{
  "norm_place": "peri",
  "norm_eps": 1e-06,
  "rope_base": 11400.0,
  "qk_norm": false,
  "tie_embeddings": true,
  "extras": ["capped logits"],
  "init_std_qkv": 0.0312,
  "init_std_o": 0.00506,
  "init_std_up": 0.0312,
  "weight_decay": 0.0,
  "lr_head": 0.006,
  "decay_fraction": 0.712,
  "seq_len": 512,
  "steps": 11378,
  "dataset": "wikipedia_en"
}
MLP neurons of a small language model. Each row is named by its layer, matrix (down: output weights) and neuron, and shows model dimensions 0-127. Each number is 500 + 50 x the weight over its row's rms, rounded and kept within 0 to 999. Numbers have three digits each. A neuron's up and down rows have the sign that makes its largest values positive.
A block is one neuron, or neurons of one layer that tend to fire together. After each block is what it responds to, as a language model described it from the Wikipedia text at the highest values.

L10.down9:466478517504545457662512534434535484484479505438515463480469527507546562532488538468482557485514469656585564519455490485477498432547466515571532517530603586339477499496567441481540554579577558477551502500575514422515493529542426531526469521486458468521440570516511502489466528497460531460536579457564510430464593455430436460523494541507494477453462538513237500471512482475497485483546
L10.down35:584437523497497435646484496478477475482500450628495488407520531424505466442474473472510584508481509671502552495511533510500527534499447481530451477510604550537479562492523503520606580477507592517560535502562473507418437471501474566470474466523415434513491561564514480426569538457416434549533435569513458441437482485499444476423493546551451501447486519447338452539501506433561560498515
L10.down85:540470435525522483620439490477485482483505514470433487495507480397534471473498441552501566463559368604604523490514487525588547477513469513491499499482515587482484530490489548531529547473537476519504505392484428436532540572568442381571374512481590451585516416557514473507483519436432495486556548468518482482529506551532478481521578505484483479428510532453342508483552541528489464494469
L10.down284:531483555574537481578510426458454533486497495433423480520442518504496465509537516476435582471441556590497486435544506525487504463431449476555528499455546523469471545557466652611457459421500443559527450608426484397510538562569431532481418507487511511514456447496494505490479584409469555478529454475403525553597471451608501467528491408436488485447418554468477512503439499556457533543602
L10.down291:485508526528491429464505511514616440526441424498527508439508520464504468517488563391435426617424488514545592543507530511492508466592533561547499509447586532549476484458505482494584506501537423483509418443474524556534377419519462461437638517506556505517446510615476558497413528610508521552471515490508529523572503429553463450507503458511458492532502535470447565482452437548524493571571
L10.down352:465494523586477448490487478544414562464420452541550499547414471460521472486486475537491555498537519541525591430509471396416504504413494493499549549481576429580497454557472510471482458438529487538581582551509556472540585494511482487531452414479532515440539552555412462486434561420518417462494490514507426476493474422566525487520536443492550488408534527498541492409432426506420528545524
L10.down376:543400492529438511632483463512486574499400468531540505593546424524468490583517428563492488465484569656441537382480556491412530526526482548508453482409523512539490490499537413478538560518559529482517555511504574427472489554506524410542398497488508522508433500510484558500463486534498522439530499511565453439481475451557561480523513450474488522390460510485407491467445534496492447525503
L10.down499:416527502524546482648472506435535492504482538476449509469468490496524484472440438468497522458529557690523580568495530492510410404518568466515496525491506513522492516493471436422464461538503533518506477453456525561511449481519488524452496538562642479493441439590498438439533479466595480500601504454602508480581553476444469603500471521548410462481441512577476484464398522477521494578476
Word-completing suffixes, table digits. Final suffix pieces that complete a split word (kind-ness, incid-ence, opportun-ities, plural -s), and single digits in table cells or number lists.

L10.down70:456663454477381470477527508496513491493541533506455473513465498508480568478546562455501478557538520461432432406444538527458542501418544545463465540456426475399565425475482505551563560511494547559556487519450550503441488599494499469557504428565470458485496496574514552486530549467474430549454482553553533526488597533430541481446530517585493524445480464558543545499531549511460469511555
L10.down126:508547459468547497471477516503567570457543536565536448569476501501524496504515515420551518453490499498422471540551525453482416580422509524434548531491615404511493437483464571439591528530453460497571518503538471508425443537576462523493525505481454550478440475513598522501474576593520577497545455441533493468475607488428452560429560496427523470561524482567532374537489483457543524455497
L10.down359:611483537569466523462456547491410554463479429431501494446502507505452517425497491459525528458469452461417487492466491506591593498413453479565551582513580479491456469508483448510376436544526534536585499503485505433401594509618520488467467501543448452546456526548461490539395484463489413504361493437448522473520521446456514522547514470560564391509512518462484454483484461458550553521445
L10.down401:503472505474473486737489529499552456507528468453491508515580461539539537513524504482435516551448495742554457478467515481507480472508504555481515482510523492461396523499479507468562547463434449531539492438581448448480443498480466488558507463484498489504513481570524510521396489543470512509535512504519424428517527480552499515481531549485484540531466526535289503502545527516538507368610
L10.down402:676485516521504488505528470540533541522512490541403438489458497580448520458522486464462514537412549473475460395576592626477411516424456542539527518406453494519502462593488551460541463500500544449533386584481521481387584547554470514495584453460510499512470503488541522456482429523468564478552475498541444475510384529507471461541541530383496525381468585414534509480501537440473505477475
L10.down546:504475560548551444553502456492525563457477470458471515477533595529542568449542547543366452434468453563400471410500488459456470533475363536470457525478516550551458595484469566468464461495469455352395478446485459403534517465516390480507508439446407464472466553540478547469432423551533525493486545524438413471554416474500527526468508494397527570584491561433414493563500514475530469542551
L10.down573:555516453515568471545514576534482518570545479592451482484496471434406504581471507397507487430418545555541535439490472480537530492489419475570529628532433534473528470508511450565525478443480490503434507460506578579505550524475485475421612506483466423478520528549552502480490478442435508427457475492496479462436426584434613424510532453499533527483503508452347514544495547487529531471628
L10.down589:518377498546526542691442497502498452541437488490474507592435476451403410519519532556456506395430585698553544482468503524516541449420489524490569470453545494433532477601455477459462513579414439373484469554533424471456491535535471485502462502517546533535472535434564539508478487487468547449563490503505491446493478476550457564539464444456471463553525519479606524486568519468493622491496
Digits in numeric tables. Digits and cell-start spaces inside number-heavy tables and infoboxes, such as league goals, vote shares, elevations and postal codes.

L8.down30:500538468508507509511514458465486413515444537465533519526479494455558592515571444486486599519458460523558533523470585561530479482467536492460451533461390531403584400531493504492486480498485435606460476419506477593436557509433487526510435541524487489432475490551578569503617503486637386505531481465525471512539538622494545456489561472508591445521509457491480464453527458469414566446516
L8.down300:544535501532528537608467457464460505468423506525493464471563516457469552561567491484729521494444473430682490488515470508490429452561461399491384546550515505447454526568527484491460437523462532480468500516530474434455541531573460502491410572504460579418480449503409577476510642547509496538477488472486477500438525495517458468471598496496561427426527528453513506478472454573496564448476
L8.down449:482568402510434498464540454430521477484458423491473548441452519612416529580498534502588545526455449480607598554599435394573504536476536458515517493553481517451543500531506449631509438520471556455493509535537564508543514389534514558453490551508510469514460511469480548539482596560570517494518478383536535451530478542408500489463550526505537443496424467392567380441487448586490512554491
L8.down650:445580570551541509440500458569550564486532427551487486406537521552404465470530588530493478474465553502452563522551589481488448478467578417519591574591511521543545489432500514433531428528487544474554512519529492584519413429593477485515480427576483533519505476535559471355554460473592481578492498560556483437518460528619553518465500582475397463520397494454472527449468451455533544517484
Table cell separators. Pipe separators and semicolons right after a number in statistics tables, such as 164 | 268 or 1; 4; also header-row pipes and stray word fragments.

L7.down628:464505630505469493497581454440541460536492572461493574464546533439564578506482547485527563541452480490531481495567395478549397421455395474517471543521453508439512421425508387529512497521473448535483448444489550506576568499560523465472495494436451442458398531446488433536518507461549417440548534417480422479582454479442537482547518473559492521448519513496517499504442522416449575481540
L7.down681:422508580379579566555595564500444475508435528492483539446526468469513441619519625498520516607560436519498511549549415453522447498484495491607521504569512425400463445469497402395541547535505487474485486608423486506419463529535539489530521490463432496517466490497472556500560531565492518506414504420525517554588523529505458523512381452541488526467589450525542511562509513596427541510505
Month names in dates. Month-name tokens inside dates, usually after in or on or a day number, such as in July 2014, on August 30, 9 February 1929.

L8.down361:503478564526468516493507539409421514540562500595506503599443572555543567515524519552339544445493413488684506610458484516561509518457516427522565513468499540515497489505573527464483500485527527428512424458499467447552571501467447551525568476496490456508524483468510568562471457533532559473468542509412516442527459584506570479504497495555526565444519534511486474484583434569589421530490
L8.down446:452576445533458514484533429433517435538557457516478505617603573520524569481478596602437537498543461516561476496525521395527535482455497449464560508523495456507443440465544442453558474513458411458513408541508545523447462460456374516491476475451417469521611519439486426485440450575521498522560558485550508530553482444481560498509504495547544513454591531537490435556448448484536498502565
L8.down500:502542583474502443464592468510513491516493624532462499493520470433556512513591502624581460474521484527477428497442497503485594408424507438527663454595494482413404470434609464431464514479431442481525477461465484507522462440465404534472530509525487542534488458432562579485479506570416498507503568501463499536450442401515496517521431507534517543493416474466376575453486470463484557412531
L8.down512:427589566514504554504488553531546493473497417508539548532506538615572424532525519441414524478555544490563587562517499450414507454464493522501553481477532517381536481536477560515420473485475559494511568446437580455496515550534502477558509469474497469600510392508464368467456534525524512533530444494576532463575516568474448420528492540576507490406560535516557429478456440501551474497562
Personal name tokens. Tokens inside people's names, mostly the end of surnames or a first name (Eisenhower, Thom-son, Hoff-man, Jimmy), often in tables and lists.

L7.down12:483502520439500517606542427542578474450501440548427480391461479524532525516549450523471505478592486569569550518512533598504434435386564452497405497502496527445543539506442412573509493472587513488549474451481526564477534533540482602458544488441547544637497523496488465467501461557509504470534586542469517498511490560538501546519446498417483516423400495441502440541486453418538566568533
L7.down441:426438475509501531509482437457474453512470593552544480582574431494449531465514535488447535497521548544564434593481535541465505502419513464505455561473470514447534572522533497489521557496513505498537466417573498507461526603400496469577440514512522518479528457506429497549500575512496543688533459561550528541565492427445498424586539557539579557438559505577453545491411404535563496527488
Word-initial fragment tokens. Opening pieces of words split into several tokens, especially para- (paramagnetic, parade, Paradise), also syn-, Su-, Tro-, and Cu- in names.

L7.down114:456558541559468552474471506559486568479505600446470489356545455444619441473443485475504511375513556505563470536633489545451514451451568349467491419475581480487473593465506467492457549423497529406460425593482475522469473515459441525503549446584511421544478460577532524432411506474594538446444500518526471555526574551444441525471558479488484526561453509505472434496540501533460605495542
L7.down252:548453523489528471473444486510428501517491552532455469566404458542492482568519525449528566522425555515484520587522457378558471466569558499478498491504519501465506532417545542505548536521484510568495537487414548533507462482467528565527477380465392410518540440545477558407444564459530351490526484532496556502482462569444501535550499548575535465503481476513344454509501441501436579461519
Digit inside numbers. Second digit of four-digit years and early decimal digits in coordinates, mostly the 9 after 1 in dates like 1938, 1963.

L8.down86:507446509489468565510503542519483421431457462519528475564391449540559456530528514539552503422506493652453562446538459461581543506492495491535492556514468450583536399575475485518521466395459464486488527601526400504449551426523476454476558482440532508485440551510457420412463477519481436462496504514473466490455441496585521530529493468449580499403533521543410439509545473514424584519484
L8.down281:502513475517402517503485386472560577444443465505571571568501617486549481573470477564518626579456532495551572546467561432497589463484551546500486501466575477506510426393490470472457520514543478510472483548542463520551554542468505541421468514459477506439442586465418481552516531517541499514570468554549456621516481467482497443567461427583444572492474343515489571500490590425455507476510
L8.down444:504462473486490460485490467542459542551418485488531490573489531410447465444553539498482501534547500491561556496566451390522586548556497526522482546568523425517422480410520611527405456621520497549494517494572490528522622513578455541490475461590449436555534411507402559583523507522522401425494537486432472413415454505500521500482570529416431566533435540515485517428518537483501575480395
L8.down523:509510470508501441506470616431497529545481456502448534440560522508529487594509569472446481480565477437489506622451543634490488478529471477517537495569519546528452585478427504521477492493490553534432473531555591442563501527502470487631440531530564593528420521452592489597417471553514557548505492498523434561380529476544498469555462534544472524511572507552540570379514513580415413557409
Percent column headers. Mostly the % cell in Wikipedia table header rows (Votes | %, W–L%, ±%); weaker on closing === of headings and plural nouns like games, companies.

L10.down18:497496463524551518515501505538437584567468556534465485510555482566502539495555561563533450505534540492509442512542459424450501512521472518481480527545572524530463510474493526541520538453473483473508575456544558434582455511466496510534448553462500574528522504467462552498407440558521473492491456489512489528400429494552453454530479458482556495451653548467467591498510546477444513463545
L10.down137:423503518539569431667529426475498476459547511466511556553463525538501469482520447459490529477520561668522484497570565450508417505564400486436475451469469481449542544482509470512546467555487448461484515522547448512507524506481577485461501577515472458466445584447375509435574522458542458474548541475501462556516514489527583445543486479513515566540437435592467503605406532503443438528487
L10.down204:475446476446480530558583584533447572544402479473578485478497485580436503527450474393513452619550559572623502483528483451491491550539490454522485427479594508412559447577470426527579487531524471441460554382507456451507454536516571540472498481583534598593520489516489560580563527561444516483441447489576543533505395520571552564538455479515495466534542550530568565480431384528436452495516
L10.down340:504535458509557463502493445465403469521435520473529481548501502527545492511459544451551465458483468552583461453437490420428486614530432525505509494416506559471424552516547452572482500619474523582423421485539526555473581530549507492495413484491479510623500521523465455484460522499449557567516420500508506425571491480463466492456546464481506561511462468461356579393557481504500477435568
L10.down356:424495492528557527489448509451533524487493526531512571393493475491465433555442439420543508532544400511631538522561457486474452463474546469506508549458453507486491554456509430494485510567498475475468536466532467592476530505488396435515548547500501535482469482400470518476431457535568546611470496396530510565382487556441478464510471505556503392466553472512405534501459488425434470495596
L10.down646:508488534546521405491538426536449524529534445549406428567453584503486474499533582509435509455567433476536544478561486462459503480454439459493544523474476520475455542557530537546462437470488542524582471510519493390505465462530526530508477435449477459449511552493535550532432415375556490541485478521509461562495422504546503474534446427493476555415488641463421490482434557586524529535519
L10.down649:470584491551471544433509426458505502482537523465410494519551531516527543515526486508532525549484472454544526468506570470465510524390489415460547592473399513468490487488514488496521445484478497538430469461492496421544499449442550537482471427515491418442470572485448479560458455547490509457477418564516570412495451533415582437441507568487563583536497552470503602488522482410518512396528
L10.down701:472523513481504441357552534483494542519586587630500612450545471462488498534547465556486474548528515363455407485557556511431520557471486543525573597501417427522412501515552408515579504503474450540462382480517617532484448532502479462491540559495392534542495455492542473561491466496477509489452524559616508487492445516531522475573467449542523534498553494450592488536489498492485453484480
Word pieces inside personal names. Middle or final word pieces of people's first names and surnames split into pieces, often in tables and lists: Sébast-ien, Con-ley, Gar-cia.

L10.down54:457453514453442540411602510542503534647437512512474537499435466488480563469503516472512402538493486444524604493415531425393460521533471506487511497410479530441548445537495482515482563425434446514523479561453505559430377431341599501461435493458506364512540544498431517549482422507506528446527501555537511518457499504545509557429452567505471513524540487591547498466577469534496438420489
L10.down247:538517583432530439487425442451479413521489483472438562449515497525396478454462525500537544488479540573579458449460496484554523531490438458573412585522532597472495435529482534488468557476534487505482441444439502418468514474433492499484541479486461442533503420573497573516559568543437558528484454391379486464562544532441559483516459409498372506503482526481555495487462524499486483482488
L10.down303:479582477539457425636483483470486555466531462434581416561523518504517491514517478560502479501530355585578499533501487403491619457553407514532481517425489454500502552551524475431591494525473440484493528479501560421524498503462547461466385490432550454546456452484486504510483498602551470496471422462508521486514593551539504439429444496412485460564521475484320552493475529467446460459517
L10.down316:459531542499574474605502526481412526434494566472540471522471483469571484482493586529462559522509416597565469504538452482529526463435534474559552542466556472489470488421514501436490509520494446558434514553562517450517489443439517547489415555433564527530508491514437525466522450516515532453517465449502652498505489494601494566404566440396453482536437500494334552461547576548549512567501
L10.down336:445514542523448504505394435526502520518536658465494571495540481471517598466437378559547600417620445502540466478424388495520576540480456476524517603511444563560577421390476491519517444381481554532438570492548543389531542464559495466499531563433458474466538546481476521528493504547504518470465475426439555510472460486421435530507510476485494444451528558440524461480536487429461581538574
L10.down390:501529425541488516419587505498521475445423472520605567468532620474466405621462477531518581410475518497622496520546463485418518496501472428451511463487465462558593433488508557396536433578467474550549568487519458535494494479455432481487480482544538554503506428359484429429524500462501607589473392519471502548550568535461541511513520394515520511538570444453587488550392497506439489504503
L10.down636:564496544541555472519457473428487517540549453449562464565547443458480450519517497470476548497514455614553565417579496434415514473446476399506525527451449492546450482519482546542555571577424500534508509471409617535499474426465530498507480476405422507462470529513451479415521438509526540520460504514426493498573498574478467525448396463450512502507551387465471465504482507461454489554454
L10.down656:545438477531544460294486556524494485472518465491538469507517492591492505504455531381465545508498534319586544495513479488482482495493541426508502492505591451494564481486435525491469488453493495531466555431538461500446492511525545496472481508519669503513499528566508551385518449395514557501474503336500590529485513514539498497499534498495476542537536487493724520501533584534444499479458
Predictable word or phrase starts. First pieces of multi-token words or names and nouns heading fixed phrases, e.g. Christ(ine), San (Francisco), organ(osulfur), end (of), Time zone.

L8.down36:458407494580461442436579530400472510499496506496509521462485423468535475435475436512648514505564534518482497474549503402627489469485495496471517536523532563518471489527610554512491464554485506455488534538518450544430488538468466514602492512493511522473679497436485537475511445534491520596435481590453538537496501504400529447622492478514476497468439540582441471508478479431540544503519
L8.down47:515499464469491451442502504518575457524480550456453420505539490546483506498512520524748505447509497521315516483538494467556600498438511531488523458513511512472515497528549595495478490529536492522496496477545484452379470470570556529519525477506555409500483478436467472483486428528478485508460530560320500514515492530523495497606523483511516482565474479531472503465451551472756518493504
L8.down365:387481417594476451531398455543458551464481476526579556534522461439475433486437467499693516508544545447523477493528606634497577437472540510465412453490537498549514528525461557484451479455485581464522549492500547533426459592384523482451523498530519573406518437474500470533432459514459474528470557474562414513509538468454458567504516451542443478502499475497510437506561484473604458525550
L8.down658:574450404522452466523412533525486552558508519512508508517512505594553452515495515530469525491508412496501540480491517490468411549526516422565482466446531458530574451444493596464479476546554467514462562477494477473442459513485474418530555564497387492508603448565576516445408535447455472497556550498462509484523529482489533574433510502537448405525486566452521571439506492611555522575507
Digits inside numbers. Single digits in the middle of multi-digit numbers, chiefly decimal coordinates and infobox figures such as 46.5|7|6944°N, elevation 2|7|2 ft, or years like 1|9|74; occasionally word-piece continuations such as U.|S| or free|l|ance.

L7.down68:437477508434443495550523516498592440517506492515436507524405527512549559394572523520488438463538396523495498448495590410457434544513517554511496508509609477518448459501539525479586479519522549551471554478482526461486525501555428541458412498433435544538484481552494500487557446500407497519459466548500501566551561405410498486519495414569514510434457444564395516505415575489510413462558
L7.down354:515544526475503512534545483490539495566553476548519373443566473506483576490556522521528488500526445522532499489494425437476520610460485480425525472536588470427543512444473512503473506521471473558523496486535533488532445483547430473486400489404467407429527613479489473505524518423418549521469539482490513557541461460535414545507506439515483490606466529506435533569349524461552498608494
Numeric table cells. Digits and signs opening a cell deep in a row of Wikipedia stat tables (sports records, election results), such as | 2 |, 20, +9.6.

L10.down21:488460489467553462454619567571548426564507485473512474451602501570532495460443441467436421520391516542429390557470384466417463509481439543554451502482521514579457584473563594573496436399479491550506506479439521484446475447545538501482481481518644521504551410467420563503470534550469546614425463543514530448530518382494540553480533453468553526535523534509574510493483513455458460425439
L10.down39:521610499592571477488495490533495493511468526458503563501486504452514485421472415539540478455454448549453427556457465457544532434543514544559456534515573522477519538505515577501487438505567510586501507594435484552532571408440488423456472530530637570584444445535471510496457470543536535527358510509507530440544538535465586537541599414454547514467536544398581499526487500466565441499421
L10.down43:525471399476562537510537517458556497497449489513546445524483476520509463528457539465459448533460422551556543518538567524487546576453534534458486466570480413514556533543553562491406522494541468573583472491563498630407506466542497418510544495597543509520542378497482446412410477479480475584463487434519478475522531520514488510483506524478407455565515449532484544482527467670554460436395
L10.down265:467448427489445386598441417415468509501507513488433437499573519577398490430516398400439530480476508620521475486445575555526475497436431538495573575498422486534539485509543533466388460543476537597524549555549460504566477471567514524495479466488525422513436526466481473509510508439507390460425388496575488556461488540507544492447514508430564465444412451462531565448480454557582632494483
L10.down344:445524455537515524415435369489535552507564520535465574423484453489498492581505531494479532466601542548521557528426495417491427532460498621346576542423468452478545453569529617414546487501467445493513524565527526545477491431546452519468628439523638406545550526539536495539498485453474601548539549452514538574509498604500513444421460567539484494479553415415558485480488501590511553456493
L10.down461:549590528502484447394466559475559580464600489562523451519461440423528493492419516454535482417593421421511554574407441569493451468435472544462476489484524407427560544516578545506493486501479543561533609544538557559503533490449495475546440487521449512560520489483415579463529515507505489476485504505527472463476545427544541540539559536494449483490391390428519507441495431518476502515498
L10.down533:449544498482476486513559473507523499478451489485511514504391553491484466537500529494490467500538521562546488517576489483521361476531408413461492515480529489435442495508558446423426454591557431551512552488596466408457472537430496594455502513463673567485541506440465561548498450474539527488574493426555589536455507573517485484486460466525537544514476465551646546533468523491478512471500
L10.down552:547548543494482501727479461535505424486479552484477508465500526511550487515511579532396541461512434731635501487554419456479404549530384500473496487576496541472455561534438538458459389498566516533495425506464525473428506483437480436459500598411550467562536551549493586500515520520448520509536549502504585421498495512519560497467499514469528474448509615505422444477575463460551493507532
Personal first names. The first token of a person's given name (Steve, John, Chris, Ed) starting a full name in tables, cast or credit lists, and prose.

L8.down12:551550500505621483447526503533522560487527503532497518487448390457511476555500524505158468462529494518748466545588510513287559501436514540433545475467445507523534518564539491445501534487455529455518533485462527544534445498526508520422550516537526502497443475492478477508434513480565593510557421481661461531551476556501484522508495466525501528518567469467553530442443482490418535467488
L8.down188:575499518464494512484578463480455555490498520479467603431524487442477429499584492564189483505537568515622473501537503489353530490441539540468525528412436472499505495570471419475521530473408483369536471514468534488529431425494527560567475518538587567487437478476480474479410445481448571558509453586624514500470423481494543549455411544545543496450485513486492497472495437509433522466569
L8.down375:474523464387432504552465399501490550492450506506543398445505438457557565573445501505339482494520445465591446437470565457503507446514507437514424487457455522470540536490582456447495470541494516479431541443520517478556469492508534507425412534461450498547494498511512432599473462566503496430501555557593497452533507528484457450483404542478530477480532486408454562523532443456455480455452
L8.down676:553475424546499486477496490528498530481451513564524566502480522398445486505466431466299519464567509453689534438513457546425489489460488471515487548489482548464548555475506406483524533554438465530524483532439501611476461532468539525436501453555483550485482549459470476526371462492507584483553485508538427562529430518563539473447493509452540548446558486471494436495442486544440469520501
Personal first names. First names or the first piece of a name starting a proper noun, often after table pipes, dashes or commas, e.g. Roger, Steve, Claude.

L7.down184:450445443381495404513577421501490492504585478472497583394457488573510505483551493516455537515481481443533502501494435444451477486551586459452436425523502564483514532519472524498475431470514473459508507533480493496528493479445534534513555472587462432506434513456498445638448428523402440525587519502457513583509544579543535559438463483542437479470534506510439492525467582476642473453487
L7.down185:465529551534508493526497472488485512510525496494533487522508519531516526472495488493507509486474490490474526535509510477516520474517494505504479515484476537497497438497477522566448454487498495474472505509472506475459567474489439524537489438473218441506472502548492488489502513512494525513484531457536509498497570482441507513528505442504508506489468467476115491405481486505515475494492
Digit six in numbers. The digit 6 (less often 5, 7, 8) anywhere inside a number, such as votes and percentages in election tables, or years like 1969 and 1864.

L8.down67:562466455521524407483444566515500594509521448518477471411533520524495479541466520492466520615509525467547596517531573485427471513550518496562510500562500498469518404499491458416432473413520455547522548513502537463477478466441558516513543406536435557520467434490438483430476529595608526493530488495512581559451442538519502504633446441512615475472416529520420438480521650545507474456523
L8.down278:524421612489404524511520533513508467569480505468475531524547583447537531515518554621484477580573469622535493447546507544445500578466396522498583577536424561485454502440479486575541525449558530467463540579470580455529541610564356505459504577547524600506515535457448529661427538516433500492566491474483589545522485521427517428523457465601555509513458554411480523580594468523545552463524
L8.down287:524559506453511392488500514545397552501440492467489541414533403474464517455493532556453525637593535566600515438611411478524442452394523518526543515551575498338562453540522421432449522550489525552436519542498503527405424529443532488457572523494431495533469383478425501438565528487510471405546427444499555490562543482439495447594490529479617523467476468448503531570512546514494499501538
L8.down353:475432534450457430487496539461479389514470546534417551490600466492515615520523554460566575510509465534493545497571511521524551526411524463516497471451575496426479436489429540510429427534577535501597544518487426468573529499518596407521529500468464436524512458566513499494521626501511445536484619499498591506472487500520568546522455530497480447439452527458350540541473509466511517514545
Month names in dates. Month names within full dates, usually after a day number or in/on, in births, tables, and events: 2 March 1987, on June 8.

L7.down343:452558440552471424525558521550523521518504505502441433490617499427515549410495528524465542560465554451556469440546511431539491521403449512500510532501486541546447523460519583474431409500352475486510481569567503522533527546469544567491479528436425471492611494574543402498399460551468490494451514514529544542520473441509520559474412448499525500388485479561418566509491515483462522455504
L7.down510:488513484485467523537461443549503600504473476478476484544520514503502445530438416490516488534434586412547505485458508507519514532502513532476504496576500405463436558484469408503466561485474488465427543584523494491498440546516531525494552477549423552541511464512529482564534529518567546560425530434498553393497565477482454525530378482552506523457461427464397554456523517477544463449465
Surname endings and surnames. Surnames, or their final word pieces, following a given name in English text, such as Turner, Robinson, Carl-son, Shel-ton; also place names like Angeles and Tennessee.

L7.down162:502508491498575441530494457452552428446459522504396471430493551454500538518530540576542507444542501440560454489586499483489466470451548523478540452460518555487531549530562551492540509451498505506468411469455523448451503548434479397517500614456647523503515456459455473509486417490524498532382407597419471491483527440451487513520485397509503432498422463450673617459524499501482498511501
L7.down272:562500464470527553621467434433524556509519558594417475461577488550454568604442576558434466426545426503470550500418564367505495417449490444411546475481437619507438483508540474420493554510461454477491478518575500518506495492562483539609524504491526440503617600502538506508424437586500548462515476438526486562493461517539464432570438427488620553495440553466406542430515473512488526532508
Male given names. Common male first names (Robert, David, William) opening a full name, mostly in table cells and list items, including longer words (Roberto, Leonardo, Davidson).

L8.down38:482435530472550506548548477452463550444485489462531539568495488470595541455504479522405525485587447436566452572496497517392550513562514371503477600454496456513560437552473461444551521404519500500494489479513447460529508402391430451508522470526508456574511519529509544463568518507388524502524522482629512472479481498432439598457493569440526479449468511548565577508576469531479527488477
L8.down122:473541473544489502541398513545392498499503462463457472554527400532492495516463480408396450478463607577587583449425474506473543437526527561464524460442567574510497546501520363512602531475462491493436617493520545505495544480501551545564497446507578437454425490494429455587448520561607596483482496485555387484570490540472430578503486492491602520446471548466488499433478419504482510492456
L8.down607:492511521419419460517435520478555500465542518533491511572506500538552511488516477493203534483502515487772568553503557425364474434492547522483540497501527523516519545488465432485482574450506518515559527576419521499568508507485491510510498442506499522459484557568553519560472382507523528501507535521667497496471455439496537514462491470515499480426461498506497480425497494541527414497574
L8.down610:510467436466455497540510470509508573480568586455535514539511526463495506449477517459236453587431432514630566526531544538384548482553537453568497440527538446531463487544456461499538465543562578482550433567446503495593434484455538579441457512525452528475477540504455555517490485520509407547514491433592442484486386537527436480490476516511525493537503490534508477501446486457398468525501
Start of multi-part names. The first word or word-piece of a proper name or compound that continues in the next token, such as Queen('s), Hill(sboro), Van(derbilt), apartment(s).

L10.down209:543433450526586455486460557490528534562551493526493482573511544491521515498538593497426485527526436489539528470536465498485630570481466460500544540560473576417537513480527560498515453485453484589544451537491644386395449430498485500458523570488486554469470489431447471492498477452562521572538550498491563490442559583435532536502489428500402517422450517476408512508468491419563496574436
L10.down220:476444511494508578742470483581465489550451504502517455543525528546566495448494487425459531531519502752570547388447490473474504528536492486501565474452483584492439472461537514549536581461507505498506426580415453429450575457507493502550495457428589460483487492493449566522519480559508543483464396534473532517499407511460575506413528450487478582431414506555520472543497508485467575483481
L10.down261:539491530526479452458445448485419517450510502534489461442437534466547471534430560565542548422596466474483594482541577508592476496543497517477479579480486525541531487574474515443501476482481504529532484501545497458392452499473430511395469504469359467560600504514499475523436491550471368523523428439473531582499546519581487478548464393526508554494442488552463433509494531540510598594511
L10.down313:489599444487528410560459537639473462492511500520469509481574479484457436511446554467499447542557474557532506519557524561464484566552510508532547421431544472494478549514479544527541415473607483561496494525511515484533432448456479430503436500461507587467494510442437563507425478495588530517382581447499455584460425545528488548488443465518503591484488486518491501481429498459437456519570
L10.down474:569410509493470465565559472520511504515496448500572525460398466569513492498521637507474570448566601507503431411555497529531500420578541484517466518409474445577426526462580557490514468469493528575442578552483511427510479460488559509484399406420425454425471525468382515544549501528567538514474454579487528555490526584486399524532393494532452493476553505556516436596523482418415468547481
L10.down553:534499453491557481647500499491450531482461463501539501546530463448482507461444491466483398482430493663524432401502507562403556451526490562401443501447430484506487472485464489446566466522481604444483515498531490465559485579462510520463443364505596508549545520491510542507556448489471524542546496529513463393559446511532578577441433495496570577524435490537371576545469513490481500332480
L10.down562:593539387435461440437535510491600470625502501480468545513531562461467506520548559506542528450469553421390517440560567512368379485526591468482526500447511537513458478471512476482412501500531514598486591523480371429458489500523578475457478529486471506448536495434509552510612602584549484417499494553477461536530560493491579416452428564521518509490434377462469532468536453486492544517552
L10.down687:466491506451460487667513462509582546501571545458496519482440530558511494390520558545537497493528527655519546583559580470521491435530547540571462553439543514554577490514493467424529605528473411527493521493485464537397469543457453534521533554554534417550420446437479519524434535543474459439489470495498434495472520571463522517433424489490552534521603512478461497518446501552438486528524
Decimal coordinate digits. Early digits after the decimal point in decimal-degree coordinates (50.5'4', 35.8'1'), more weakly time-span nouns such as week, months, season.